config = dict(
    num_hidden_layers=10,
    hidden_size=384,
    num_attention_heads=12,
    num_key_value_heads=12,
    head_dim=32,
    intermediate_size=1536,
    vocab_size=32000,
    hidden_act='tanh_gelu',
    norm='layernorm',
    norm_place='pre',
    norm_eps=1e-06,
    positions='learned',
    qk_norm=False,
    attn_scale=0.177,
    bias='all',
    tie_word_embeddings=True,
    parallel_block=False,
    init='normal',
    init_std_qkv=0.0268,
    init_std_o=0.00599,
    init_std_up=0.0268,
    init_std_down=0.00599,
    optimizer='muon',
    learning_rate=0.00692,
    lr_mult_o=4.0,
    beta1=0.95,
    lr_head=0.00337,
    max_grad_norm=1.0,
    warmup_steps=200,
    schedule='wsd',
    decay_fraction=0.74,
    decay_shape='linear',
    final_lr_fraction=0.0,
    batch_tokens=32768,
    max_seq_len=256,
    doc_mask=True,
    train_tokens=512500000,
    max_steps=15641,
    dataset='wikipedia_en',
)
MLP neurons of a small language model. Each row is named by its layer, matrix (up: input weights; down: output weights) and neuron, and shows model dimensions 128-383. Each number is 500 + 50 x the weight over its row's rms, rounded and kept within 0 to 999. Numbers have three digits each.
Before each neuron's rows, "fires on" lists the tokens most often at its 100 highest values on Wikipedia text that the model never trained on; "fires after" lists the tokens most often just before its 100 highest values on Wikipedia text that the model never trained on. A number after a token or word is its count.

fires on: "\"" 16, " more" 12, " St" 7, " Preced" 6, " to" 6, " which" 4
fires after: "\n" 25, " of" 10, "|" 9, " for" 7, " in" 5
L4.up1287:450431512517545491495538552494567437381498439457483470496448456522547502420492466540462651517458520505412519476475458580494409479507465455556558474518467506488587535475514455586527511515533477491563513377418546534454455587511444481521523443423503550479468565414531494488520502540420507506520456455457503524517415549470445470492486498500487498436495452516416449552495498453502477450537451533543537543527516511544515520443386494607437521488453514577535484499535521475613549418563467537484404569463557493584520342411455506500535559525460600608546498512614428529544518524525566465623522550487551511487625524559504587583459546577515412510498495503485453508556510438478549531509439532535429505522570450513519495517465545453492424455520487521588535492439525465498566531490458
L4.down1287:582510529555601445455440434378493422599497481489491471549538482468479421499582490547522456455595489461549616424470499442474523554550495513470480521501379541470425507518438492522616474478546542506494454442576526398524575454431439469508545571535553486533470427536489485474577490518472543458592517458594549511480460496491569540530469495547539456521499483541537456402493449436465519420539446566505493509526502540484474481488536541447560425537527621569585568407533519589542544512471472537479485410438494471500504487498393492513531515494424525495487565550377450437538611523408444427450543464510477480438433456512489490486488544510517543478427439515528485487438505497465553512687605510634541505456493511471525521462447480512506451458513491474560498420464526520560509519467412

fires on: "." 43, " a" 23, "'" 7, " the" 6, " public" 4
fires after: "S" 15, " of" 11, " O" 7, " A" 6, " a" 6, " M" 6
L4.up204:546502491473443509523458509382509477494428393505508371470524462579504496559574528547456537531496496434524475520535420557546500472538461544491462499500486493515581456507487473503523499543509450587600548529460514564558443476478528515430479532550540504456402477429453528460490530468480502413562561440545531447564560431486532497427579530499506471547465373529557502503469558507492564422485475518527509499560412434524654436525579476465524486495512634534516422509585503496486544518442561499477518506513516584430535554493519576530545467497492521408438417436584532510442572574537564536428459520543472543493469397465463422453431459560471554491503495533491531437449461531431488493592491525492548513577523550450401455447502559504466507458405431517460546580469568494424578469448493
L4.down204:433521556566539524465526498451529539483473467457501470418528496452525534459464469563486459537476532485478494462471483481513394464558536501494538562535551466450443473519485462522520512611499519518497467516411539407479481518489374463506539503580513487532489538443601431468428551522522533591505521514487447587500558606450404486571461525575558479574518501509533467494573537485460444549563521507614411544557526429504453534512493514501460500454503404527500371522443494450498502555452552536447535497370560535525453508483484411467484550526534438591506638601412464552494455576451415477525538510517497563472517422509464537512560510475558493511437444445517460506484425401442539539509509525441490630476393490494447546489521519428511481547455404478557435556455421482426498431554526

fires on: "==" 49, "\n" 25, "===" 8, " code" 6, " " 5, "|" 5
fires after: "\n" 93
L7.up300:486438535504530487558472533534447544549481490548566461482482427515506565517478440526535469419488476469462432586528430528516460508585510434496479561419598441555523577541487587458566506565509469462505545540488527471538379493476438491462407463471523441545487459576450554535490493532500525468492528510482464462444498439461526512435513570470499488530505439514516474532495491476424458573511516545505526468424480420464559484505452526519450504413409431475489522463505453520424510497495482541497509525469525607491524397564504530451568490485463570508503523422557487457510465551501500483609499526548504415549511512559533481579486503396453600471499423521557550468454592580461476527527476449441495481631556491469417507453415533642587530452529511491484586458472477515493458412541402
L7.down300:485499554467535540520537462396442497562514530451430463520506538527444484496538472509471467622539492458548501507531569487454459416520509457532578446530542512538558401536496622523503429459568487438489477409419493509541511460557462491541509476512528500553480466540496534549388405491465467467497521459485422457505418447469525484583597409544502575485448528434461561492467510523491463490425546491479411499505498508655432478526501563396622468576454633511484511431449515510507586475491550517484600623538533536465516397486556534497556535500437510493511546454540535598584517541463516533558562514541548455560483480529591557498472509563461500496564508477549437487477532632514457479498484493425470528567422467512452533501459518501518464540401502501500411430496490587480413430474546

fires on: " S" 19, " P" 10, "P" 8, " T" 7, "S" 7
fires after: " the" 32, " (" 9, " \"" 8, " The" 5
L4.up680:467528514426436545413461431513496540474533500459547510519491563464487485498516480556481562520557439580525449484485547491496462526516458466476420424471535500491559574486548532556483515550471552581636501518639456501519548468458447481384451575465500432424553450483486530572625513489447507470454525455545528470453512480499492592491480487587479452466391493473469533542578483575452513538462510467541514519529440507443487561559451472460446479488411483507488495531509451432556470516563440657499560573581550484479474456494524496537593456500496506543446534447516588543589513535447466508564571543422608496518496430436533450451548422550502455536436461517495470451580507493538505472523510443492504578514460467462530554604434509519480472537430499520439501432472442427534434461495517
L4.down680:500516570610482641595509425514557612542455615539491528484586425473529538467503530482445426524472456476496452531494426481500471535509528436480534479500466431550511505521450466523558475542514508425500508524548490459456545564446454534482461488416480520580512425450485518551491626423465515456437564481523591501582482357472446550504477476486538487525454451448498515496550556526430454447517450499441574445459518455482538426464431495496450541539523406501453419627485555565435503421483553456482494508483468490463436366572475499508526469521507392516513543458576538450485509552594526390493519513528576519465478441508465542478540530598476492510570569563506487496591431520538452455536473453506592454563477538583488464523564443485482539513495565444513558518445535485426432593461572

fires on: " |" 50, "\n" 9, " " 8, " chart" 5, " Votes" 5, " positions" 5
fires after: " |" 34, " positions" 6, " Votes" 6, " chart" 6, " %" 6, " Peak" 5
L4.up21:410530470541459392591559402476464535432410445547425550563631439505487451467557514446493477482578576554431538485525520456519419471548466473506570530541588480417504402508441452529570487488562398606552519381457425487490490469467518566462520488425482487520488424429481537496539492462430423499549511520436560498425555575388523507466546531475604469487496510616533471517445497516427415441498445513539505508547511576561503518485479593504550574611463481498467499544484398576525550471517446460456424434563588446501576492554516442473563510529626522559571383528559492521527401501474487456543499550565462550528555479482537489550586464493542526505473656503480520393454485488466533470533462596443490490426578461518554515509497546512469441538484456533436432482530566446528549554462464
L4.down21:441488466376524553501635556550533520478473398517496567473553550531532518577585458444577482527535462561453479452583475491616523445494420535502445440564461507544558500480492492563477471490580510520475559489489484418565523557565613517496536532526543512416475493472458496431509532546461496508530476528591464403521516599353481506398461461447486428524551410503571506489513517559479531409580492384485463527567604466569508473515434455536519483534495515554473500458474469559468492497448471473574498307488512521475504344531448499412551537504535474517433472561486555510595473482500603532472536512463487495447452532589484511432529502458566550548404469469548453519537465589504521497473422503515413536489454581537493544467342475452497458421464471432429440500564562471484382438584420

fires on: "." 89, "-" 4
fires after: " U" 14, " J" 10, " E" 8, " A" 8, " M" 8, " H" 6
L4.up1032:558558438515484525470421422448466550408464519490552475477612561528581574512528548550528594529454516456545461536441530473511486520545502417520474490560571483464472553454532526557502414501461550605530485489511449569527446411464390548532500519478456502533483459395442519506491417513484593503555440434519489425531445540366556478550513483499535530546524506451537397474530467480454486459548436462555484494556509521513551513506468545482528499499463519517518429495428517496527504536505437518513456449457463576622590501565559551456588558388603468440527428462489429489561500508517475424457544439454452536533532535486536462514511405423523397521556509473536454534448443453500559523507503585476490504529483503449571554401474457534508550487478420514554479549482521505523472441442462
L4.down1032:570473552587416522459578482388510564395489489565538503500504534513509387518503520558537581475572452540526509575420516502436603582598595488447453440512461449406501494484522459553567565570477408497551421498492520402514403569439510400538468535476496564523569473394501559495405470465551544449502435608547476492435531467434462566508463402480531454473377499645449468495533540456509462486513535416598436450561578455561358451468490442399505513462449511541533464453468683596527551462464543519520497475582481554482500437541534567509540503475492586515548385492459415430489501474464449463518418456574521529508531482495451521522579502547530495505578479461407523522505516457526502547541648521500486552503449535506447514453457549537542577460452471398496496503436455448545511468528465

fires on: " |" 25, "-" 14, " " 12, "|" 7, "." 5
fires after: "\n" 33, "-" 9, " |" 5, ")" 5, " Win" 5
L7.up1080:442507518545497513455501522459392584483530493432489416498557435399512536481486451511523457428441541523541516525549464475531459523540473483441486550517523501480476477497539507487486585482467458494440492542493567514433388502478499465543472419478431601445408542441442541583395551433552536532559423531531466556521445465532536493562577552495462475477573545512438392424490512505482483596506518502404498593544505397516505490480557543528419532493481481574497531541543445495476461523475473540471525497609552528530476481518425446448509502516499595520493502542479524560393500518448433541532542549521471516464465601504446554656475595567445501513535496512488468416494494595459512517503481507412509415579445546548460531450419544537593502541481440398562480482578522459552584508587537
L7.down1080:411515540546543485578484492479496555437518570401504543534575534505407509478511407471473504589534475484533536543447532449537444498481445490498543463523452497469459677483511538534493497435542510519503509538514475495506522453538516467535496461507503642451477549482506400452456478485549532534539516595504552545511447418518538497536536420567407460492485579511518510572436525526438580438537450522518481581512418514499473568557527572465449511555510581437473508496520355456443436500455537439449388517432554525509527629519471416493535466516462437565479456565544485521482533505495571520512493472441441568429510501465498528589430539467520524416481422496464491436495481535451478478502480468477484447524372476530495607516449431512419471505419483399512480522491424511559446561525551

fires on: " |" 57, "\n" 37, "---|---|---|---|" 6
fires after: "." 26, " " 19, " station" 5, "===" 5, " ±%" 4
L4.up336:564528492516509505580451477542522545500463574533448470538547503451422539484380427431436457501484446541412542470567528467515549463470576488465449537472490511528456610478493447491456453525480452509504606453453547568493485395542438461482484501422483549399580535440495493523558509503507556500445430589460533581528466502576533463467443592478474513549554471534518479470490403454466520426513413503485586605562520538507458450584506399560448532480491463436435452486486523579452445444485504448524524447451448511455505563544563467505520577513385514487490574585448484423483441533561580469459500419470528513430497516478531405438487513573537539543496549531537465393598485495509556551598559486523471587470459472517519466473496534590428456393495533472549542510477575474471534432489554
L4.down336:478490499422427499539512401667455515475589514508528486423436478494381545653521496417530529531567544570407635465515456531621480547505473443441450499521494483544448384480513484543535475535411522507479523550501555486577600493502501520515541549516531477559437563490543381454510541510545426419470519536429432543503489518396503486502417532601552494486564467516458589523577521484493538458513511449406543421467509520483396467434417494585484571545495454501514517485490473622532532434484553514519452480421501488460473461474467559495524524528461481522560584527419437469520538496576505586485428495461565547405610417493494481495569435469535543547522500422448579472567438491534522512565478500543493538522521439539498558527494486458527436499560453488388521470545531487400568543480470

fires on: "s" 18, "." 17, "-" 15, "'" 10
fires after: " re" 20, " E" 17, " O" 10, "s" 5, "E" 4, " pro" 4
L4.up879:446546540475425489548523549480510597488606489451525507534586602455441468566412480498557569464608505564500500541504452455548599425505490436513499450463559451489471445558472578564499435431510502494464516456522484511519452447500587483531499574475509535546602484601493498513569443451468505558517518485455449506469437553384385443460459487495509498519425445495539503529545515539568514475429495482472541484550574494505546484530470426565586510510483471440564438480513538410434486399423468424422571429551449493486449517541463502467534426537474491463527487538485538508464508468550500517488513442469453442478514410548569436533515394494559536431460586533561520417477458470448501527521459501570477552574545541513556492450519592534520519483401507529484493570563484577511484505530479
L4.down879:486535445482393459508493482398555505459485549401471473539464442513517467563571468462537549529505543409484440451596513544487517485469468483371485468557549447517490358487462533533506451433482392521576571557546511488537525385417526491514544457577477470537503471441486569522502420503547467592577407531505443511528576511421419516566441560554501492523503494559525516504547482445486508531488478488545582420489524582488495463578553439474526433508641556435507503513537499390440504581547535549395564483526550557478580513551552427586500518524410518528462451548554599449477596450567557496465595475557558496508494438551532419496514462523520503449481485521450415453455578434480543464430514581530529462501430516484492525433450510385445566529528490481518457563613411414452465494464425

fires on: " \"" 66, "\"" 11, " /" 7, "\n" 4
fires after: " |" 29, "|" 17, "\n" 13, ":" 6, " single" 5
L7.up174:464517504401524561482504484498538546424554485492520491593459545516502507432441482500544499409445561549549456397464558535490465512583455468502409440557458465472498475473592496450474543475553429551406530365498524490436405499537520556544523454464461572475559453501457535560428563432516512506502533607502463488531481457482562491462523514501498451486530613546429383478435478526528563603524550565522543494478465495497543596513591498508492423479458568494517569609418405382519499510458511519496451472583511462431526388539420475536433528574463489421441502526410502501517464526454504444455506500509486517492488612491438543547535503484472505501507430521421514508479567526451506511571478492495565542546521557542540541435469445544423446545532552448472481481498486538557562569578540
L7.down174:487500528485526489540435420536530486404564485449384464479497490471485557499532425569510497476516522491515563607461549441578478394462513485425546611526549440521517548483480567607535545472426533469530525493590524477503445575471450588515600478425525561481467491482471368541421525435555465577550536417514518490488537451456543517496571472507487461497509470478540487530439495453548492568504474532504534639488470389430540478498497512558450504492469615419498560475553490554457505493439425433450453510600494474514472405584468440414502508493578491547445412540507521542540491493565434492511435480517470540504508458523512448515573527505495507521522490492483422413472530551512524486472497437473393387515476511488523521456429517464474560461495571479453456502562520407567476483552433

fires on: "\n" 51, " an" 23, " is" 9, " was" 8
fires after: "\n" 28, " =" 23, " is" 11, " was" 7, "," 7, ")" 4
L4.up500:514447466409382478472525508464487455508571512472443554514621487543443496500555488509476492485455555564530559537452526477562426495548481518528480475490523601427481528508509494544387526478494529493497528493462497567531512538407472454560488473502502569508469469505408569532521427566564574482438444460566489522481491499483511458504507466502520445404418423567486572516398510472507492513448519472600508573425520524480477537493502518611593462544538468506517429490526585481517511513459460453463565479463522574485403462485558404451523534575400433439492614547495529494532566510492451424513372549494460591566516484579545499608410458522473466463559467469507458481531538508557474498468502539586531475381520397485481546485536525521455528432529506522535479423603532528497505512612581
L4.down500:485473525392445571467551496500477541490535554503505565495614468518488552512555547548531445473495567604530477495467473419505436476474482587579535469540547493484481478407556534485422602450491498529497452406357517380480518564423439600509508523549568521473546519539454549468496506487483500432465510421490534498396486520557583492483533468458516456521401510518462550507375524517467517614505561425523520498429540471463507579494566500577557435526488399533408487480437494541515435500484502428495533470441410486494498472516529461476468506575540401474549551471538503483484479598446527502463445576457528610511481466543585512459568485514570518486528427423586485495556472507558470452370515497519502515586496517472460535517552524577408557533530650577480517447561526533571526488517528

fires on: " the" 30, " of" 30, "." 6
fires after: " of" 29, " one" 22, " among" 5, " No" 5, ";" 4
L6.up95:506563432444587546537455489468466536559462617557446516500478554463440474557499458493502576463452542443578474560470492511528447414470468478553505611489515570489601593413549535456488524547473552490566452420452527632469430517515481576498553587565482458484515489429481488504587417554540454507485408479562511517536527522460522526538427476509521488468496459476528469507548495617532493547592544546461533465553473527464586420460501478501494466568557482498448514502474501510491484487446521495431553457601456495455485560525528490443550563452547521495529471551564575519479413509431518491482504501395537466613534445563521563541458486532522566505484505429514547540558443440457541495579527522618544384465454562518501510559472490511487517493533471388483542489515540482507479543458597
L6.down95:440471390520510477521466487517411570506523386530469457507489558489461476438431518426492510535533557498497520442461544476515512502499553461567579585493540582546431624498520486443541557490548502436463529383558407511514481475547400479505491504537444338557486563564493529529430521402468452508505459571541536535476427610486487434470550540546467552529495500530521509572546473489471469602538573547525497433354576590597549499413499440520401497456473481520489509551454513454514521522534476491523551530407452479518535505543465399442558531411527584582440510505443491411473498468426520467447547550502523582509491532585476499534425516533482511486489526473539510475471594517407569598532594408512568504431487531534510504519480486486551431452473546483560559540472391430502502526552502

fires on: "\n" 68, "\"" 8, " \"" 6
fires after: "\n" 52, " |" 15, " $" 7
L7.up512:521470496548496535588456494421493530476572338437541577577477566468512495547490434411363514411527496496519503507524558586540559482423602438457511371620497425492502510502524476494461522490515509516479474532492483515495539586537498598595470494409487557461496478567491471517568487432534412524396505541446507565490515457531418515427461569472525427556493528468500450526493496502477452586487535455409622417464447578459503499498454524487504524477433493525521523521494548476459596526445543517421516657524584429529459356442495466451388556522466418454557529442502442570466508499456493443462436518581399487512564538408482558546517518561477527542490493541417526534433569484495554438535488564472538439504625595467484444478446491450446540418602486497555399443523505524569471489420512
L7.down512:486488473466543447422521539529587561443513499613427528418528437609508499424558442531478488553455489538459478467598433492463485524606521515405507432457542477428423482474494477515491457570532487481579412411517486499577537513493479531515559548426583552518408399508489548448616491467443471572510458480502442518542453509517548517582582479553505480462450453515527560506547436508522483447434465471440439529393535435459468520494540431575475508444507536527511513534496550538552527518508500479510458477556516551431528276446463629491511447495506391547579509441468483564496406392424460498520466472473540497529544466448439499503459377595396567472467427520537425485439513474466545524549519459518469457550587469575480547465549474487428479547513498539504441479590541502441595492560546

fires on: "S" 22, " " 22, " A" 11, "A" 6, " S" 6
fires after: "." 39, " to" 9, " a" 5, " \"" 5
L6.up550:527497491481398487472506539465503585467440546458467643550504525364527442472585435453574560555464529496480509511481484438503559455456479550527508385511508519566498512530427490517538548569585492545535577479564420482543566451486490534587516602531466451464449554346534504454570622461531500453430413447505416396508518529541491603493438446503488570534675519496379496470588466502527465508547491441485541454477546434496452491522392572471484478577537572553540496466593461457441544495482490472474495544497446552540472552495397566445517438464501563528457453524381554579460463511493454507461525540578527442545415421485519475610538443498493405484578567497441517489516451442481495536571552531533490492452494503559438554543524431390446511559457487399413481518525482508517437430474502
L6.down550:513517572496492544422572575486480527522530538455550568612456481564530492481529484519453441496453540408557459523417498395614434523584433494465569518450442587529602522470503441455540477489475513554515387427472383493480545536536515385488442560523513467547491527442588515545510577463488543517517518435421499559516410506500457594486505512431556492520502554459562602523485547463515517534432499442556463570473480511528552424456476445537533489465583460556434558557550476501401485525478425452472552488482393498543504504556498514429457498518466451525478513538486502463520512382502544514464558505484592472506456370598444451522499477609502572493602546496479451454541504533510483436506534551504534472574535568483478438445504493458455478466399557470528537471600467466596542458462553

fires on: "\n" 83, " |" 5, " has" 4
fires after: "." 84
L4.up736:480525422567480456553545537518487542634459633442558503472458436482567570509503547443448472377516436571494527574506479527538538487421549458488509541470489494469522605516550440522478502506465515523453573383494519517524477520548544511480523502510483460423573563487419383572428478557596487561498520521476537516565504525534339556336446473478443542573462529643545531550471511538475528438477545406422560458481523474470477517484490431537492607539529440485480460471496512607461448405498548353489503461451483551521505578491464474504461530490545522472523496506514480476366538543534453491443522499555436581488498497520466468520559486495430511510441507477461500430560458536457553431470509471535463496582539486486496465492485508455453531593472549459554474468532474428525522487541577
L4.down736:561504481504528522539470447599494569460519564520467477523505549460527510539591502477455447485552533499540520510633515448467604506522443438521532486566434470557478489433384579499578566510469486465455479570609583515524537472500463564432448582521500432432525514507482446468392565428505469416490534467558490524555491465483489514419559536442526537541492451452505539420472499510553451458479503472436457441532602490452420371531525481529483538544525499550580538470514483560434643484496535519500549406515488495453400485463442596521478508541498542495544471538497472495470487495587459478428538588499537435481431475504480484496443535628542542565485496541541526472535455375521521466512472508450384535542538497468535610602491521531487429468513415566488395488531489506476546570490460

fires on: "\n" 100
fires after: " |" 94
L6.up1365:502393445586520506424435445455431471434440477519576511490490572554505487467533493458406589466549520522499512488544378568557492529523523538471569518511475566493494527434574519428469445404552500497578466519524447555511531556500510423432518502462394554556583545486520517506554384440570466396446469472451511606495551528611539551461533560454476394549462459544480607463485491459529576484527527428549546492468525467426501417521432531508418433479499471514485447461540475547555474523558458403456556481486513467509506569545458515480453503494564352419608485531587488490513416559459502525569431598520561479543483451516462437528474393542442494453521547581435445504546537405505564486580516544510495559484382399525505459471381475596501646500495487496457500493491579451465546414510475
L6.down1365:405464405498432447522437397563461542439489492452566449577450489486442458540513402432504490541552578555578461437406467522465455513545532444518473489523502492534446385556468433454522590471526511506487516515533506550552560584567432474551557449416466578553513459439459582512466520446540573462530500497492526513555550439585580500426551497513453559524495473471445549466443485497459501549558422499477439482555522453500493489537478593455441560460525464502526520476452453548577525464504499514472532540524585467557505443555561417524516405517457465458535461579493517512519384494514476422465492521495524530451467532495470509544494482546478610527519514400453552506470450499457542514515450490443505499480556456528467417636507466543422548481525619459450536573451562446450565567573544

fires on: "\n" 67, " D" 8, " B" 7, " P" 5
fires after: " |" 48, " the" 5, " (3)" 4
L7.up779:495394451439501559411486539488525461491546501424443566540459591498537522525530586493458449376418482580545479501541600506455452556485495522570597465492529540512474522564531513462495469476417462545499478439539521500462534423499517447462482444499474534465492496551536588453524469564578513552433444509556438416357454508484553527537567447525499525579604438451455503457368405476460617456507484538503426489524525510392487513465454443506542391439495490564495459617532487444484551490548519569402534542527480492593515400566437519390487510408528439537468493416505530525520500535548457597528468548592474521518603535478550542496550410478545513521450492432573452456577488482490489550498430415529538411511434501561548495416548539564483548607398486544425469456521531495474489518509513
L7.down779:492419540411583606478525495580607528458446415531482484589473515531431444518487499536489508474594498490458468408455463505494596537588520544428543484425547436419498629494440498516606518520461443519554511496474475505523519550464396484500490466464481540584533480443474505546561502458445505448525562477482514516591537524479494448528497545418566558503366630522553565505452563510520416557431496485396522523445475552535464517457501548598490485419531504498481462451431548532556472487575524474490470452495452425441471486411548560483459519550435467546517499504458525348470545501508485405571541518431524484516517476489492444523436527485605570408385502566463509490518512558458520516407465488519523561472559429421481465616509526553480465515548452428480567487435526475379497504550573

fires on: " 2" 31, " 1" 26, " 3" 7, " 4" 4
fires after: " |" 58, " from" 9, "|" 5
L6.up1533:580544484457512515567555534508511559558471499527535507435546542439462482452515460427435532535535602472476573472450482447395458489509616467490458545430489521495454502509478481571484496487471559521473552652520497401459460511475507582498448519556523533546509476545568499438516561524540507471465465453466518434473532499532511464503513510469436325381509475501631452605464491538554484543430510528405481571416482475500471457541590483490433526525582513551498492480566435499498446551525464490574543503406521440462462527466497473431495503532446451506496476427528488537457492466432431547543414480517517468554409475479516561594559464483517478517520553573504515471504532617504553480480521557498524398593619505544590496474492474533477495548507515448447624547465586579466453447467597
L6.down1533:517431421512502515491463518488488429515524550499396494423540501409557520515530502516444475435491493532541435417557571547411461522483533473476441502474493441514482579477447514471484532536506508558467489459579537470447524467582579507555468510486487626395464518493547416496411507541549428500513578402521556560558460460509432397513518407573526494560459516568539498516487581496500569532506554547454484443533452486499586543506522522525545480536402541500505398525469467413606489544588453457526381410499564533487476429411560430400487530472526551413551456456534549576426510432453450538517502515593474495474509588456484476518502442492480573349538461538535557427474539469524528506520460620603548457552622504557541549609553504581527545473604459450413546472470487437469555513512509

fires on: "\n" 51, "'" 12, "K" 12, "dy" 4
fires after: "\n" 45, "-" 5, "==" 5, " ==" 4
L6.up1058:482518563437593420547466550503592380512509436525513469490442468522608470593513465504515521402541462446494529489465581508484451526479506457533539594505486523565414497415554511453513464461568549504425539445502524466526540416561496495489592486500461548477538456562415450560551448503473442509453463375481483450479484584519455558402598470488561548471567534514499382420463510550519508505552470563358579486551494521563557473485599512466566497603545581557412553529436487492577545488554484428440521504435489512466514511481457447441476522573530473471508522524486439503534478488617542459552457464498470423534517436536518455486589422475556443448484544497457494539507507537481532479538490511512463518428484565456631548463446474520447458454538518455526411494456457462555521530443469
L6.down1058:439535586534503498477513480500487412478545491495532542398516511632553475568526438502579548512499480512522471480501511581511497528574489515375504579661598428488358535533525425477496452548519593501475567541568436544546493516509514525441552491475547523452525460492468502524502494431425496518480496450480481525514545517482467460542482491544452515451577518458516512471541510507549509499469558544535497439549484505506440490538437470527406570438482575460568529500425514555523548548537457416496496472487614506498428422519353537483481419516448422445507573473461449506600533539473486493537480537560486478459464453520491445579597504558493416543489431489435495581436553487509513514499561495527556481583492485395511504473525560510475441406509447517583466493456380492541513499459542

fires on: "---|---|---|---|" 41, "\n" 19, ":" 11, "|---|---|---|" 9, " |" 9, "|---|---|" 6
fires after: "\n" 16, ":" 11, "|" 11, "---|---|---|---|" 10, "|---|---|" 9, "|---|" 9
L6.up1350:419489475520481367556504455509531504465570447537537487470426502480514566564481510478559527429464462439457518450395498477476522602529522489541445480546480459457512532482563480497438496368396495571483473438492495561477389499413503603490467529512477539497497586437497488557451561632533428551553538558424460524581556634360484533580494495506504390525624550535412474466501546467496525468414408521461423513519538490547424540468544581508550594523544446593461519529579432562536499454491521482518404551530490471421537434400468487473505480510505490478462416475476465488379457490530498487529474572444524601491555390483538517482519516449515582496484526461523581523547461482496577500471425493509539534514487485528544437602460502413531566509509574556564477473432588490446395530566490
L6.down1350:477515420513467462438383563571488499469512508556410491478578521601496509530447455493483510458488522585447491429568429563418447640523471509524496503510460473529498418523533479521477566618545536511469546445407440441496528521470495558363536497522459492466549559448511447495511500529530493555523488498507418475516520586521439467559465489492584475479572458587522465517497521398515543623501495460516511514505427530483527439421545497514514489465531485522507537572513329541480535452445600476535487487549462448435542378477575496464501507594470596549559467573508548584501500543453535535483503517545539587454427592478535483459474465477429471642537535422542534518545443495517495541554502340507466465471563470523499487467509448536539588595519520481425465437484569431485462496520516

fires on: "---|---|---|---|" 27, "|---|" 13, "|---|---|" 11, "|---|---|---|" 8
fires after: "\n" 32, "|" 12, "|---|" 8, "|---|---|" 6, "S" 5, "," 4
L4.up142:501466488457521394479540509552485472491508485517528504454540508544548529566637500433513473454460525575521393474570566533593578548450528556464520518574503537450490523531644531478509523499423540537521563464390433483434424588424490492599508453514467523569506458400522489520462459621473537467458481440497461409638461522528405508599577505492493427419497550497546587508515613553417525471476481544473456520468459585523566439516564487576539491510453500484471477499543443400473523464432486459528477467533401584502490568562555467527425501535506524541520414547502578468622547450515455462444476458482542439462570421507518395522500494506523405570457497495574511503526515501415535496487459536508518509523410486429429415557511503557521533475483518493460524487496482468431486469539528
L4.down142:458429552470478477552499472417610467491497499525390526407522484461503523549512527391492549472512493486553461581620545498561538478529513521448478456530535371470517508508531475476507472521507530484431594496562445434472350493451507554638490544575537522461567441486514601371456594586513561477527615461567511502471516471524415515493453461508444414473502467481618587536539508591485474532476543578514447511502531529474523425507485540556555543472456501515577473403549513460441490433519494499502462477477522591460485482468596411475439477508493576499587491441536479422557494522494463533520518516571615564479538566471444531542496552496478451434467514502548464514543543479449506494537489476507485424554490461455547475475463529559541517455487541488505451478493436463556504452592493

fires on: "\n" 60, " \"" 12, " (" 6, " Top" 4
fires after: " =" 43, " and" 8, ")" 4
L6.up579:482547615507523491403519480407560533450467437603571527467498523466478514572517427426583523506530607594543594465497393572474478522478499503409494499612457454481507503507513451530517474550433488504484473503535518486469497417471496596474573489518495492467449595492513442412442447463533454628452438479443528470444598523476525485467507486542556463486489498479486449522406514648526356526479540501616606432465483543548424516489540450610545483524473529575545503516456400466473488423427441445493513504550502429480356463499417500543469489575525542512487542566498476471574476464460514535458528460566552571556487566537429425516548479456557565443447455451499487490469589576582539549515503474466473491436459499531441493511378557473538457476497510565470493486555528549504505486544488
L6.down579:445505555424516527550525437510475517453560551598462540439553461579587483527524573530524535504433521538449483565510509555479546554570508464451526494501513560482589462517549546469524479544553501526539481478561477533548452524558427626496516599356584505447515482506471432552433526532495453515500503478569478445507521532542562449501546446454552466535471486447441490442565507478521473517491522558577534485537531520537445614532445448514486583473600479477515470514467499510520588515505501514505517604554459586470460305417463580519523456580539463550472482455395502489546504507546440521483514462540576506365527377585477498486501459446512519539520548365528419481489544458532569355427570481568499506509505510487483478423449557487536526524473562518544408531383455522383461454461582

fires on: "." 58, "ex" 4, " 5" 4
fires after: " J" 18, " W" 9, " on" 7, " Dr" 6, " H" 5, " D" 5
L4.up13:518520471462501550437604480402505493492488489494423500423466540564548483520577435489604487426595543454570366496530479516651390483485517467459507589448442446470464436496471541508454535512503564438539559521461499496518593449420486561404425455553533551500465502440571461517517498470480591474427455525513523476489492502509529493578480474533498433454437551516479527532515474440490448546464532538544548499534463517593498537572583543477561549587467504577441529470505467524550407542465486531448471508497510511529614539488534516485481481456495498490507491542502550480486552475566480570398461417492465490471459510599547461457528458517456488460577475440495489492478604455513443514546426503575516477526528574496560463507461521491515463467516449523460518511528460458646420421444519
L4.down13:478491547531486578498461436523598480510545508459414587508510590423405555476512536462456479463536469454378383443539539472505527591443500515513530526438536452504421506475455479430521502454492528467520436473513457512524508467531426575540480492501495569542468544472569469424526455601427471545459436493487536499484549497557384544548470463510518466549510445505483493508523491532492517561606546465564468514595499532462582453506544536417439621547431485471470519445439522443577530477493529517443595429586537395557500511454465480615450579467599512529507456539439539497453452484480527436476460553536488549473558533463566489529567492478463531490519576383406502541419554541573490504573507532578540545553510436495407466448480483538480508491561592455494536490570437510606500452462320